python train.py --n_layer=12 --d_model=192 --n_head=3 --n_kv_head=3 --head_dim=64 --d_mlp=576 --vocab_size=2298 --activation="tanh_gelu" --norm="layernorm" --norm_place="pre" --norm_eps=1e-05 --positions="learned" --qk_norm=true --attn_scale=0.125 --bias="all" --tie_embeddings=true --parallel_block=false --extras=["capped logits"] --init="normal" --init_std_qkv=0.0269 --init_std_o=0.00548 --init_std_up=0.0269 --init_std_down=0.00548 --init_out_by_depth=true --init_mimetic=0.5 --optimizer="ademamix" --lr=0.000961 --beta1=0.9 --weight_decay=0.26 --lr_head=0.00601 --grad_clip=1.0 --warmup_steps=415 --schedule="wsd" --decay_fraction=1.0 --decay_shape="linear" --final_lr_fraction=0.0 --batch_tokens=[32768, 65536] --seq_len=256 --doc_mask=true --train_tokens=319900000 --steps=6708 --dataset="wikipedia_en"
MLP neurons of a small language model. Each row is named by its layer, matrix (up: input weights; down: output weights) and neuron, and shows model dimensions 16-111. Each number is 128 + 32 x the weight over its row's rms, rounded and kept within 0 to 255. Numbers have three digits each.
After each neuron's rows, "fires in" lists the words (lower case) most often at its 100 highest values on Wikipedia text that the model never trained on.

L3.up18:118123174176125130106157135159133073176127153091150122140158093154109109207130175119198158140124136165140190188160139073054162152118140080117110127121151107076119136167164120161101170108123124122079134141127088085136110151154176104127145150091127079140165105129093154113114107147124109137
L3.down18:131146121175120121125100143090088117153081074159162158170166156118129158125189062139114092138132104056133121110114105139091147094149136097162083099142079111154133091138088098103053125171174151091062127139159169144134158135088121162120158135115146162133124073122091111086140172131047062106
fires in: "of", "than", "few", "or", "various"

L2.up317:090086197142045148139099110103115114177162163175157183132149056103146109118131104127185124142094134138134119170133095101097115102151150159134077102075130097110116177141112129107107146146144121161124075109143185058091134126127097144149127148135099176178169130095154126068111104116116134149
L2.down317:147101122171115157143149098144103159149131104144072177099066125139174071103176160094171134167151083115057120064069169146149108140127168190129112052104123165138152129168122128116161062098132170118133091121116182113160162118104124101128124127117143149108106133115158105183112112078164082116
fires in: "just", "industry", "only", "justice", "statistics", "industrial"

L3.up410:147115097161126151147138122107160192137119113169136165150162119101144073140138165148199139071106093129144140065106111095153128136058142158125167129129111085140119131119184113138089095170105112131122107130080125115091121113124101108135043140135113166126107095052098123099074152158074133138
L3.down410:152169136121120106133124166143161100088070122120108201073137080124121169117138124137103156182143089181144123048182241180137148101150096104127125189112126137118131078081110129130152140109124113101180113126098134097090173135101113130180123150122112178123112102137153114136134147120152128125
fires in: "of", "most", "the"

L3.up64:143112129109130143094115162141138093150118147180126146127128161099172108128135248094123098132085152130102180056139113130154120136098077162124156167102105122174145105117130126100101127187081149113031121095093086120150203117116118131126051125074086137137078165130112128148146131204065124164
L3.down64:064197110127071105169129201172135145080138166132114113138171106082145113094182113150148161095147093114131102107135092162032105145044106135111152054093115066147146167146141094150110103097166186124110124129107165144156156123069184109155102126157137112117147170132106113111086137096114115161
fires in: "such", "including", "from", "like", "include", "otto"

L9.up284:113122145068120133067135119093194096136106118155169182126176084122120129085129152089168064174074111185134189135088104114140153124124106164074105157104120144122108097171178078146089155138080132141121110117099110103189186155127208084162141190145104119093098120097127139128130102170146140180
L9.down284:142143113185155210115125154132104140116073188060146129133099123130130133166032092052115166142167126116150133105156096169167185124141145134134172185115092107111154148132091132103152106182138117112123131178152108177083097122168137122189100181142117147087135103097134132153144099088139140182
fires in: "at", "from", "mrs", "vs", "admiral", "mr"

L3.up318:140139119160082093132127128084166132132097140110160140112101163153067139118130154194155196197101151128126131173076122110129106076127085156122192155089189089117162147161118081177050126138138114142115124161110208160138119120138123148089131163161134116100121156105110173102108136138120087122
L3.down318:141114191092149179078109072161137102100113101095153134071147095119121112144212144102115220136122151090169170119110143138181172154139150135092095075080107135110191152137105138150146078145136126096135138129135109127114101138084107126050153152161123172199146164125067154168117157094136158092
fires in: "the", "to"

L3.up565:102070101187160181158122129081131106141075157132150152139124169106089179151149150155081073113114160178165128158151151065140146144143139171149142117074124135183159108160094148160138053128123148101114135127140146103126167112115165167146101136130073157083145113173113135099096150160147104150
L3.down565:110099056096115139107090075096124166103141074151130161117111173142104132133213161172137135164132153148135072062118087212152152113101136178080147089119139145128126140157100117190097155122153135099129166153141100134153138138114156130127116148166123157157111086099136118090132130104176159149
fires in: "his", "she", "her", "career", "he"

L2.up211:149127099159133109124129116119086171138091159104129124141128138097137120159144127182145171098125145162165125097156124104151140133150106208152179142092171086148124087103133115159110149145130158085091106147124216132108174102124154157107131133076065200143166122096123202066115127174163161141
L2.down211:121097113145120121117145050138152134122173157137231094102131154129137105137255127070089152178130102087149124062173088087164105172088107125134084088129113117131122189167125127099154220150136094157105093129179126121132102108146139128158126093107078143105070140147145110172097144120138116164
fires in: "in", "of"

L3.up34:096069109151143190134133117094144120150157122172176081070149179102113100161120111199215096114152112132195134150180078091123108161062106126092128147103150150104101134144154080100201124122117145118136089117096117074063118096152121094122147140142110117134129145095165174137129147176120102143
L3.down34:162125170183117089122108198148118147100118141136188148164136099109127154113063138181109141108136123149107167071109159115137096101121155181112112148123170114171093124105139046077125131150142112138084111175121141141112110113119140113153134044142128175145100198113142085129133140180137159135
fires in: "only", "it", "later", "most", "still", "this"

L4.up292:186163108107124212152106088115101141135143116168134146117133107132059059132133152166124155094164167129148154132119183093114122069126109181131179111105156092100123126134187129133111092108127104184086066146146139157121118161088139131143111132121113113079173115100142135136145104129173070106
L4.down292:067187138099147086179144201073151159164181164098176093126103078119132185162135112149122116165225140171136092126120129127121086137110177119115086134157079070119132120137097167156084161063112107105110195153112148198127148104119123180125135122103084158113064147153163181116146094123140150189
fires in: "and", "laboratory"

L4.up181:153109085129070204126104162111050154172121101076119153140175145115130135194102165141110135169085088114112102181152176086132163096120110163138147059081137122155056081149124124085104159077085096123137111178043137112123176152148120121122136206117106125118131158102093163166139107118183132201
L4.down181:092137124137127113115126255144127130149112136102122142129120137111108135152000128119119149143106119117139075127094113116140130126134102116135150135127131109158116140145175140079105111132134121145154126134129137105157140138117117162126116122128129127130105132116132127125129123117146125173
fires in: "the"

L2.up152:098083090153051107102153108122202097162166120163127188124166084105130134108156134107216157089090114155128134147089157109148101123140172108166092132015147153143127151146136152155059153104144065151138141175105117136163122136149111101140143119095109112125131132098091155102074093162153124159
L2.down152:073078114156127099165102082101169167077163118139167150116128074129070181101140151103136067105095040176072119110128141139140078192123166111178131097050132139146129107116128073102104117133145135112062117095076110117123117117213109080139205137140122130102172143102113117106097088181110175157
fires in: "fort", "short", "great", "big", "half", "higher"

L4.up113:144133123118097070126126148079095168145078162174113173095115126113079096113140134155205103170084157109130152105109132131112132115125099153158106114107108126189116173114134154148136101065141115107100063131099158083115144112235175128123064114120100176144103107084167121094160154083153101150
L4.down113:113128103095071154173170028110148105152106146118143137138155141133124160096161152136162125131067117146135134084151100077106178131105137127105174094095107160117173100156094176165114108129077142108157185100120107170132136138141141136131110215145091165101133154145071146169103165146137113082
fires in: "as", "kg"

L3.up73:152125067089147159137127133080134123108120136126149180086113184154089143130144139169116125131086201114120155203139091116095169100150109096107178120087154134148115119213155121091100133093088117186113077157120102112133098079145172123059081160109105135114061161102150166151138055108153086119
L3.down73:158095143138134104162123139147171095138090086117154175115101087073117124156175153152100128160127137185145110117154174160095154130106102113192174160178174175140067107137112116121173124110137088145183142098107121174137126115132086104116197127123068175139167126146120141156128083137097161126
fires in: "at", "in", "with", "where", "due", "after"

L4.up190:137082083175113162122166108148099101151131113172130147143149104089104195089145128088179160150124139168070168184108106138148165158136114146102099140150106106143140088128130135095090119100160079100128160197133183094181125091141129137121125129096130159074124123130127143107162183102133142164
L4.down190:125084117122140084147107099149169086218179125124116162134105094185106192072157128132142151148080160112085080121097138099127148144149156163127137118137042116132150104125097156126137133133173201082132181152155140102142184106107139093154099140092165144120125146123200089116148122145081163163
fires in: "a", "awards"

L4.up242:132109091153109127187175122078148186127080137169153094084101161160053107140144143073139139081167140138144101140156127092112099119140077123065152164111112142126173150119156093144165138106093122130061055108043100134116106114173150140139134146170055159118105130095160174157084139182170091147
L4.down242:077147096159131154138096073105097124117130139162141154187148096136183064156199137114077096161136090114161123118079160144144149110138092162118168143140120192092104125159095081131094130095154192137111096072114149175216111152133103110151167068128130142129137107166199094122130126134150078114
fires in: "at", "who", "and", "with", "attended"

L2.up348:156088172108121161120168129089135130148122162137131156168151095114160199185137179091197129133112133153197168075133109124107173150109141128103162157155133142119119175167148104172096127081148157151122161126109118125208117130144134140069072149078108093166099128048104143152172098143111108143
L2.down348:132111144105181153124144173099136151114175084153136100070150131078113199096081215057157189102153109131170133141122099145099131118141122177148166142138115157131114124132113127127081127168163138147074136103119178113181134122152111084149129143078159097162123098130143117096116100147140068122
fires in: "for", "to"

L3.up352:090139117179113128123106083101143149158108063083140173183161127093149158146151146158118123156141103117161124091203166100138208112077059139115194157163176147135143106157153110161105127135039140147102140119068131101140131130127128122137126096111102125109081124132082121172181135072137087130
L3.down352:086095108110139143095124139099080185114090126067161088070159071146100136131170100167073154116183135140086144132101141162173142139196140114094154149170134117157117175108129076101120119140181181080081059124145135064168160134070150150185133122093139105129079156119100129151166132119112097118
fires in: "of", "newspaper", "soccer", "partnership", "society"

L2.up384:114134131068108164129120136120140148101123150180155126065126151113114128141130118216129228183116161161086154176180166095150189059131166094136107109084080084113132102158125099101126116119115154081137124190147178153158100132182132085098135181111164140156173108074109146154145128072187068116
L2.down384:097119104182128112156143179093148134148087097106125112116129132141104074085000127135119133141085123110119131137114081131158093106134122076152098169127143106190136143173129155140145138124147119075130099150170127111174182129132163122077090147181120144171111146077109132155103129147131150152
fires in: "the", "new", "theatre"

L2.up326:158136046130140146102112137108107170110087134131103148111112141173204123099128152162138166143097173078124139236142140109114118141073086157092107131180075119093092099188145126178117205088184102165125099089138140057200102119125156084138150121118116144101117140131135135100124146153123174137
L2.down326:108129190124130113149129086172141112157148095094172100132128081085112131137255097084109118136177090134134102032120089123112113135171164117172084171114133148167146126118093171120155066193088144102089168156126130178086143109145103141099094120144109110168118124139162108135170090114079108168
fires in: "he", "wright", "to"

L4.up115:087062138092137098108071095104169119116048086175159135111168150159140136129162145152170112153161094173119128135144125124066066069119110149094088185124148156075134103070143125132120131141116138122122131164122159124089142170096095144085089161117163090136100145088037163119141158189207107162
L4.down115:120092157092134186129114163112106148093082123144140178116129115114115181073156136151135128111147100091101174090211138171125186119079144135148110106126156167108098091110146130101117158138084094153208139187143052138056140145089105141118099157158134091101181093103045123121112196160119087106
fires in: "as", "elected", "appointed", "the", "an"

L2.up533:180111130152159150143125174133103096101129128227206163125103133094102126077143205112130106108142056194136137139104097137094191081102094186100097128111167124117144068073144124137063127085166121129135134129160146133119142137113193154114107148139085119184131137146162163133078109141103137127
L2.down533:109150129084125095098116082160102128110140090113095122120083191143136112175170085101132107112094145128156125179202131096165073162105173094137143162109136168087135159078120143159177123122159106169065133140135058113136124144095131142153174115113158133073119108133103109083150159108167148134
fires in: "also", "by", "police", "a", "species", "as"

L3.up466:104047129159144178068152126109163092207153131146163123157141130106088146155136149110163142152108149134166164138108124117108123102147099133142160110096108119162125154146135092135127098105118083082101121157110123155139116120141124165117133186111091134155090146141069135152085162192147092159
L3.down466:175140122110163083078160132139158157148181156142129092187191084049135107107204110169161123161101108118124140203114110162091084117130163125132176099121140137113151138109118101087094095118158118104115126153162108168079065108134131183167127184089116123162156102111149078093125099148100122183
fires in: "that", "described", "gave", "said", "announced", "stated"

L3.up312:143124129168104180108116083156078086112115106172142125162188107128131142123149163174109151178125065094187193154207054065143133105129165087126094102129127096118110124134092134137144085100126146153106101128107083108116120125157227135118144150151142136121128133121114160080112131142116113148
L3.down312:058100097155141116121116138038163160092092127167157131112117136115132131160206104165092125132152072127106130127151135145137139104179127108184135131137171174119135159135119075131152110123144103113128146146157163115176113118107161106128100147193131076139149090143123084085093107134116045149
fires in: "one", "athletics", "that", "each", "athletic"

L2.up173:119104083131101174101126135098132117098124125168129159105155183099150121157135163159159143157113164138128125094127108099107150118056118134087143132098093127165106102180112151116141151116113124145142075153097145137098180147135091133101120140092132173184136171146145178133140122126120112159
L2.down173:169141175169075159172132113111148040164122123109087127104132145167127130160114124130110092108160117108150144155135148117131075071150167197115157197160139045064115112147218117061140148120100127107113141125095142149146079140125131164149167156110135168104151106147080128144107132123122085118
fires in: "was", "were", "been", "also", "be", "are"

L2.up531:101138083149113177110118116133164131147076136098116170191193129109079089141165164120135128110122138155121089086189071096080182118109154146068160141080147126168079149111149138229114141125156126164092113115147079149126112102118134158139173167171107171127104098103142177109052141130160150143
L2.down531:093103140129160131106119172198152131145133116200141090143199058117140140144154130159183172088099078116097104084188121167114086086123115166147112118133133190191118110112128148100089161147128148151150172128158124063097079126104152132184129147126104149114152126142166168109077135140047109139
fires in: "during", "throughout", "votes", "https", "principal"

L3.up452:187043105128112125087127107099128090208107135120129199162117153084167188142137128126100159109161161169159145166141130105105201117127122129129126215086154111140077141106133154128013123147133103172064129100123133131139101159110122084085108103106160108129126166131121114114149113105097106169
L3.down452:069129152100086113150185174129120084139120111076093185133108160147119129126064059157077189137116134128112160160131146158151057069174094102129178162157192116119122111077092124138083145147097141126101057128081140133131170127080160131052152089130115217116138115107060134097051141130152138149
fires in: "of", "central", "peak"

L3.up69:141088112075081096105197135080119137125103141222165152121132185124134122103151140156111168070138130124156159126133122089070155086142131070090073105109111129130095126160128127178131103057129110101101139151079127172112163132163134102146139150117100153150132160146097147142092151173154099142
L3.down69:120083110173146117112104083136152161109057137096132147139182113156097124153169153112097149166173107161113167119128130090085227108146140084197122087128081140076098136070125114042201081083118091120113173156130164131095132111117172119123103168092114141112079137113117139132128167068080149114
fires in: "as", "where", "which", "because", "when"

L7.up334:089145049074160132135103148111148106134100137110202157180163112147151089137153137124077123129105104179112157170109140077142174080102130140113108087079112132183065110143152118118169134085100117158118146130087128097120115131081216086106129141123116103142146184111090177171133146121137124132
L7.down334:085121174173149102085134145143139185097114155117121153149065109106152112115045110085090117069151090141150126149122075091151086136123145093120113098136092161150162156139155088121096059177158190116155093119109102179106114120155118173141155108103156150112136111177158102140112211153124157159
fires in: "the", "2016", "2017", "2015"

L4.up322:090081066103112139183076143111088112140099134134124150127159106074152105089148108187127116143145053108138124140179161115085154127108063141105108152148143098128097167182111076121138177071156079114105143111148175118088079116137106090106112182139140174155159148150162195158125162176158142150
L4.down322:138119099139139118147228049132202157127128101085106163108129118086153151138060160155093119119110120083083171121136061097152143156166137123148147206075073144127176203149131077114081168128085115156118130107143107110064137129122168071158156146136170123135076110099112160180083173142085123170
fires in: "first", "only", "became", "most", "become"

L2.up286:147150176108085156118171123089224160098129108158125161157176090079127208121148137138153160136112155134136128119105099104069137107117107158115119172112092073063155165163123113124093144145088135116140092135096125087158107073145180154127119109114110143196110132091102144124130080133131094134
L2.down286:199142185139082110167100116116174107118148164191113081129140139055145168108217121193115109143189128073130053097140212157106170123091088138135069173103110100105137121121140109112086148091142157112113132117130190118182158127139134077182150092094087080143161071113145113175136116174132148108
fires in: "of", "federal", "sc", "ancient", "federation"

L3.up174:143080134090141178160175132081174175074085115117150230143101215125123117089128144172163109148116169176076119132150168109128151189100153108072141122105104094139114085126140104193137164145088059109113153141114127161109147162155157132109126127112154123085074143101107131136125155132205110153
L3.down174:139113097085153177092056127167134109123096144127173104111163018151130156125127085096112113170117141119140140140106157173154101159150110068160175156102148095121146112068132102143137150092186161176154161162101109165162179123116156147175188210183108132155122109138134131148151100106155133113
fires in: "its", "their", "in"

L2.up416:109088098161094116125191119150168171152077114186169188193077107112085191148137159126115151171092102160140108166112082120136108075093111120090137103093158142158070167158157149103130110127105115125181107103159153092171146142122132141186104111074061178153143147148151163113018139152144131121
L2.down416:093117112114137095156069134115162128092118119087109178162101152095144144090198176091128135127082117171137110054126098132143117125100125135150109082169150155101119116081155112097167135166104155088070143118101092163139103136123171095219078146118141150109157214006127138171116151160123162124
fires in: "film", "medicine", "story", "chicago", "films", "sciences"

L2.up172:081138134138126144133158126120068080111086166104125169118105159083104193162152192141152138139114104190152135126096100115142156132110179142118112127134086074137112126112125105156086145122149109186133136140089077113082097121140140159119101180184119137094121146131047136095164128188129086143
L2.down172:074148083075070071097146166181077150123124145143160151160158189134123155176172171083087157158128147147098156123121126132206126147091121150119128150086093140135178124132112109198138112140093084148108127121152162076136105118151147148171149178108198158147136106099105102105187108141126073157
fires in: "joined", "to", "the", "defeated", "left", "entered"

L4.up476:109130078119119082167143101120185147069147143178188115163187190103103152080140079117130136151066091158143100105116092069102107071148141151129082156150075137192090166182188139066104054121123100073137151160099115080179129126140134137135097149151104110098152154100100137141130106097170141168
L4.down476:095098122144082132161134184144096175095106167128142087128137078126142158120070200158152100142155124092079116127088146075100119143115062133166105121153151106148099138101099091095122169170120110138160124105125175202105108111105076086089147141178105130135166188090107089150149171132175148117
fires in: "film", "brazil", "2014", "killed"

L2.up262:126102119135111182166117105173160124120125137177131170119123126046146142099154179135155136147131094157101149221165157087154165140107108124127119137053133079135136109177140151087152131124100127119112129133130144099124118101132161113153101105091132151201130153108076157124175101122133093124
L2.down262:123156129116055192171125138095175150125108158180136106128142145096103080088120180154125151176117075149113140140205116143116139162157141123153092119063119101130127196087127111114112151158085154137126099105141125141092162121155165121155159156145131131095108116134114139139155087139119123152
fires in: "west", "east", "south", "eastern", "north", "northern"

L4.up213:133068104130080152123162123126117199147053095187165151103135153142115106107132126185136162131076140159107100090149097117145121103116100115130127140126138134174083104073119125153148168107106118062127121126135089149191140122125119106116129156155128117148047130083121116151158136161160106122
L4.down213:085140114131103146114104098115152145138100138074154082108161118155144087124210130148129132087213148129152146104123156138116101133048128181143114093135158128142149098184134131089130129147111173150151072136146157087109171102145182162178108091077121112073146177101127093157135147081104062124
fires in: "as", "a", "the"

L2.up136:108118173109131136092107128092149126088126142241133150119143144085170169100145124160075169133119155156095098135192103132140110116122075154077094148082153104118101080114127137081151187153093126120146117131108129078126160133176128182085103147115120101135117118080120151127126134078107071130
L2.down136:128129107130099147119155173174111107123133184154116216099080101170127128062121092071093162117117086149093145180152148150164086100115087127132142081148125113105139142137158160129187164098124110134121151131164087133076125141106107189113135106142099132150108136153141129077125143094136130117
fires in: "german", "british", "french", "european", "american", "english"

L7.up24:175109142145152103112093155093089153118039109184138176131112142129151166070151164136120103132076153136131136105103106157094183090153102148133137071102158093100086113150149101095101143042131132112105153165118152129111092111073164163163170145165140141133116167097151140146143133132163060132
L7.down24:120172141099135105124179203110120161095147172128155161132081108137148118203138093080096161162150207107152126128087103108143151116118176129100102115176133137092109144097121147125136101161165140136137137066086164160124143130138099121140121100103125130168063113122084150156040199132105148136
fires in: "the"

L2.up70:196092149193104143169142102110148156131120147124129126184143142141100096111143152136169153228139114201128148136146112108113123166106130092044085109114145129040127094118144143140111135108143083098160109158111144083114173156112121092079123151128171111124077122103167190080105129099145136144
L2.down70:112172133117053130125137130140176071109134210153065131133129129166137127090110129117082168124215123138108112127167136098127128167127105084183113085116131122130105143120151086167118098100163173152121127085112091118098154122095158095149072140153146100057147170095166122092122174074154114160
fires in: "under", "over", "date", "reaching", "daily", "dates"

L3.up179:114152156165165161156165146079160105105098113123128119105129125092051178136141185104168144167122150193124194112146072109155137141141144120132097141090142137157149135129146139185090114071093157179097126113079204128171185132173165152130099065120149119151077136121109137183153115149104120165
L3.down179:123126103117145079061143147132085158175094111090162117113165077104124128168087134150143117177200127102108131157099178151127163173102137175107112176133099128186089074141128079034121145143123095080136141117176118149088141115174161094151157143143113086204128139106083146115073151125123107120
fires in: "at", "from", "on"

L2.up21:104105094139105121189115126053130135125130127183212156168130126140151113159150136134166145162108109127177134174129155068036105074107113129096112133134115105045143113141140176111066097090131089079125166151146175133126187107115098148090113116054131121170081063096088132190063110128162083113
L2.down21:125101129130138148116159111121160135122067106113154092131150111140151103123090138142152157060166099107104175119078086136105166160090152117162122120052131146219148126089104081117091190122126168112096177139141086137151142124131109120120168074097180126142165162103141077095094178127113143144
fires in: "those", "individuals", "various", "numerous", "individual", "few"

L3.up360:172029120127111148106083121140130136101138147139144125135158149135187115163149124153127183134095145132117136159151103121100123107118155183140060110159126099127125093102125144131175184151123145079065128105101154118093121083115099112119096180036124143129152186111166167161166141084120119131
L3.down360:145137109090120128116213078141121122144137136123104186186110158082129127104243118097172100120186124090106165117099167089148093145178129130148164086102118097160149142212147119138110194155127146127174169084109107114123168121111150168105145124164102093108152149110081071092131143139143104132
fires in: "000", "1996", "2017", "time", "2019", "end"

L3.up260:146111202128149093138178153083153189149099129149157133137117144091173149121123166101142123074149109115154167160127158134120117125094168110112170183097067143085086113156130100145131112092115177105150123135097188122103123119168165124094059230094125142124128117099166179134138118133137083148
L3.down260:154117067154135138122138248115110065117090125109112126089152095116106098164020126148106155133120160090140094084116157139090145126121131136179154113134129137173093135104180098085098132106113116161092133143182174156137112122209114151143120096150115118180142137142138131121117090121191121119
fires in: "by", "to", "where", "that", "which", "and"

L3.up188:066124153124134087113144094152188119097131143198144170093126112112103085129130143115153160163131116134169133140162112105095121090078091159132144150117154088155082183193118096112136123166145144116125140170110120118102134136205116165159148150140059139191140166123124175085092147169074141147
L3.down188:091121151142040108149100091129078111141070150134091136065147096133136102099163162152125158090054122144111117138099098135092140110165134170102118181115116076095198101119132171102125076157156126119134165133110144156119163129110126148144176107108171128050204112163147168160123126095127181140
fires in: "published", "born", "released", "most"

L3.up391:128083166108137071168137116113165115089110169136122135124134148085132167111154125114151210126125146117159203153135051098098143084106150135118133102085154083149096154185118128132114124174102125112137150109164148089105143072156086177144142143151139129194108193134134147098133130097118086123
L3.down391:117123121166118143141134132112157092132084130092038108098086094089100139150157125171154184171124090098102167095108080134094115128095118144158194133117094123172136097100182159096088112187103110085118127134125171085093117134177088128150157148171161132148136143135176129175164121129084159146
fires in: "north", "new", "south", "family", "native"

L3.up575:150126057139108127151127137123133149098061122169109221077164158061206093167112134094088149117103115142138169153134161129105136078136124124136074138131098104154177101104147146231118115139124166170134109119124126099104116123119187172095181124122137146090164084125099140134129139145084165141
L3.down575:073158161150135163096097098144116124161187148137140098126137092200120206115255111152147094114137118153124102105134088107117137176132137124100144102159104180153109193158125120132178129107146127090091141142104099126111129099124102109220091117128109071111133147159103147164151137133102125121
fires in: "a", "as", "to", "surface", "strike", "at"

L2.up512:132146143126089193144161123125118098115127124131120161186161083084134146126115214164149138118132164162130168121089120108084139132072129166085185181100132117150138139117152153121077150145113179122106105122140134138114148114146153192128139090130092131151155121141139109073126120135106107120
L2.down512:180164107108154143100127214112083132145143098115173116091108120140158133132181140152085143162074145119087133119143154112095203133202094126107114145043081152148135056064131092101111105082107130121064133141182183143128169125128190147156085145089149108098101124119144143135095141140161115105
fires in: "of", "between", "while", "for", "by"

L2.up379:133156114146109187150096108095111144170103150124152136131115119103132161131141118150197120109147105146167166099106086104072114080094117112096135118125145179163097173148147135093119136064144137208084110150088147109086118161083180122125136098057080115154159117144130125162123088115114074137
L2.down379:121104117095165148112107153170104198140121115105164145130122101156186116176149172124165078153163085112087151139104162110110109099060120137067112112102132112160169112152115110129129130193130130065079141129082191180084151133147140166150086135135145119104087155150078135160153145094122158133
fires in: "before", "type", "states", "file", "dariusz"

L2.up249:142083100149162145165117111088139105112090136137166193080153116064123099113141190155108146106126160130114092066166119111098156087121167159120152155100103123123137137139105105182106103161135125178119120124101114125218129142141084129131114183162065139138129170126160162108106055124133148114
L2.down249:101063161155203098122136165091054078120110157123147114070099179127107100142128174119129111086164174128161136109112159136109179072142129108153173151154185176105122153159121130121066043133116129135129098093144137178163178122114082121141053190093077130091159105130123124089181102100161185112
fires in: "has", "have", "also"

L2.up274:168103139120063112133208121087161112112112141155165078175137143148112106118163145191094181133116133168153114116142116113142154097084133116091199178133062116130131109123121108161094122159084157142126099115109096093140136162169171150162127102113109190124078123077115144093114165184172050138
L2.down274:056129144099144148091142134199090108090094183106125141115112141123049104111177123114101109124116106135091120108170113119157117121104124129149057124149159157157131145160152085074160143221103147144126101102091049107172129131151132122153130162138119167041112146171119136128123169049147091149
fires in: "of", "defeated", "winner", "defense", "writing", "songwriter"

L9.up312:107122112140148180071103113121148128105075117101141218119177158102171204151124139150141103116179097118104113165131119124127130099096118102173124093133126123134124086161118133069100102142153080103162144146102156139173164135223152151120185174113075116199177145149101147106048079150175083157
L9.down312:106148104103189190131121058092151112122088140061124080107127092111163119133255082124095152155184139155088203112140119146125086115107141126101088126134164124146158198188134139105175115109133111111152147165096132150138160139160102144138111104113080106123120013146135145144156121123155115080
fires in: "an"

L4.up442:111096130169156139076147158093161087113092112087143153126144180122140156176105129130148182113107114109135114164173126083123178141091145079160139142090132103107074161134153106111105136067096109113145133140126138146144164109177123165099091166070135194130175124072171164127153124099144118194
L4.down442:126143112129154092134123255110136140137122121108141113126123164149136128137000116148125142146130133120118128130143125092141136114123101133161149106159103140114102135089151129113136115119148093105093169120125153131165143119118131148126143138093092143120134146108162158115119111148178131173
fires in: "the", "this"

L4.up286:128121090122123134038093157062176122169103106179092144078167136073152159150145158088116142156123169191138163125133116097047098142108130146098150141113103090167145090189130145147106155117113137142088103111096117165140162130154121135123147205118168127122088122111133131197129138132146116170
L4.down286:114176152140168112133138171132077115134173112211048090089148154114101199088094099157193091074110150104130115076077158099115185116094096169126116124072140174144138160104119144156099106167163121164190142124119221119139113103101113141135140095114142091134129189094147161164062136155076126189
fires in: "from", "of"

L3.up513:130120091156121075161129180164145167095074149164116166105133175074160133159127158133149166142116141109111181135162147120119133073145153157104115166086082082128162177109088113114097113173107136139181100101080133092079105160127159165127163138111183119163166072136084128095145160161167158122
L3.down513:114149136126116178117114155170105100123153120143125130110141136148107153126255115137115102107135126172144049123114100127085096164167085103137106129200132143150118076193130143087193158149159183102087153150128112168114162117134138093178117142148088083102137144145109134162154134141074140086
fires in: "who", "also", "then", "on", "played"

L2.up409:096063083100135136085069106105131095126100168095175190142150101140152174140148162178137147134136154161124134129129065135115155056094175180104107199125085138183128166150125143083103130125124135161127129131110171101106121110141082161096126152136136086108149060136139103143192100190101097126
L2.down409:172079084123160138114116083109154092141082156125158084139128144149139198129127110148124206146126162161107185134079129121182134115160146128103096142166121117096125141180131112150122126132174118077228185164112161128099171118131069117116138155153124128145083076088127121186105114152126153139
fires in: "as", "appointed", "manager", "completing", "governor", "professional"

L2.up175:123072122097124235073127136072134177125097157150180172099178084174125167090140164154134121165124109131138214206127097083132084097103130071094074143120148090187101145171126135094114106110143145152150113120112124090120138096124137153109164142116053123079113152112109169094132123125096111169
L2.down175:040132121143076148156082096104116152121089156106137153097064166085115175133193094097133088148124099130153176155156079099115156098156128063070066170193106154130132174174107106157164127130120123114147172170165126126138079117080085123100154171162155142138069093136077136177123128121114163145
fires in: "this", "each", "make", "left", "goals"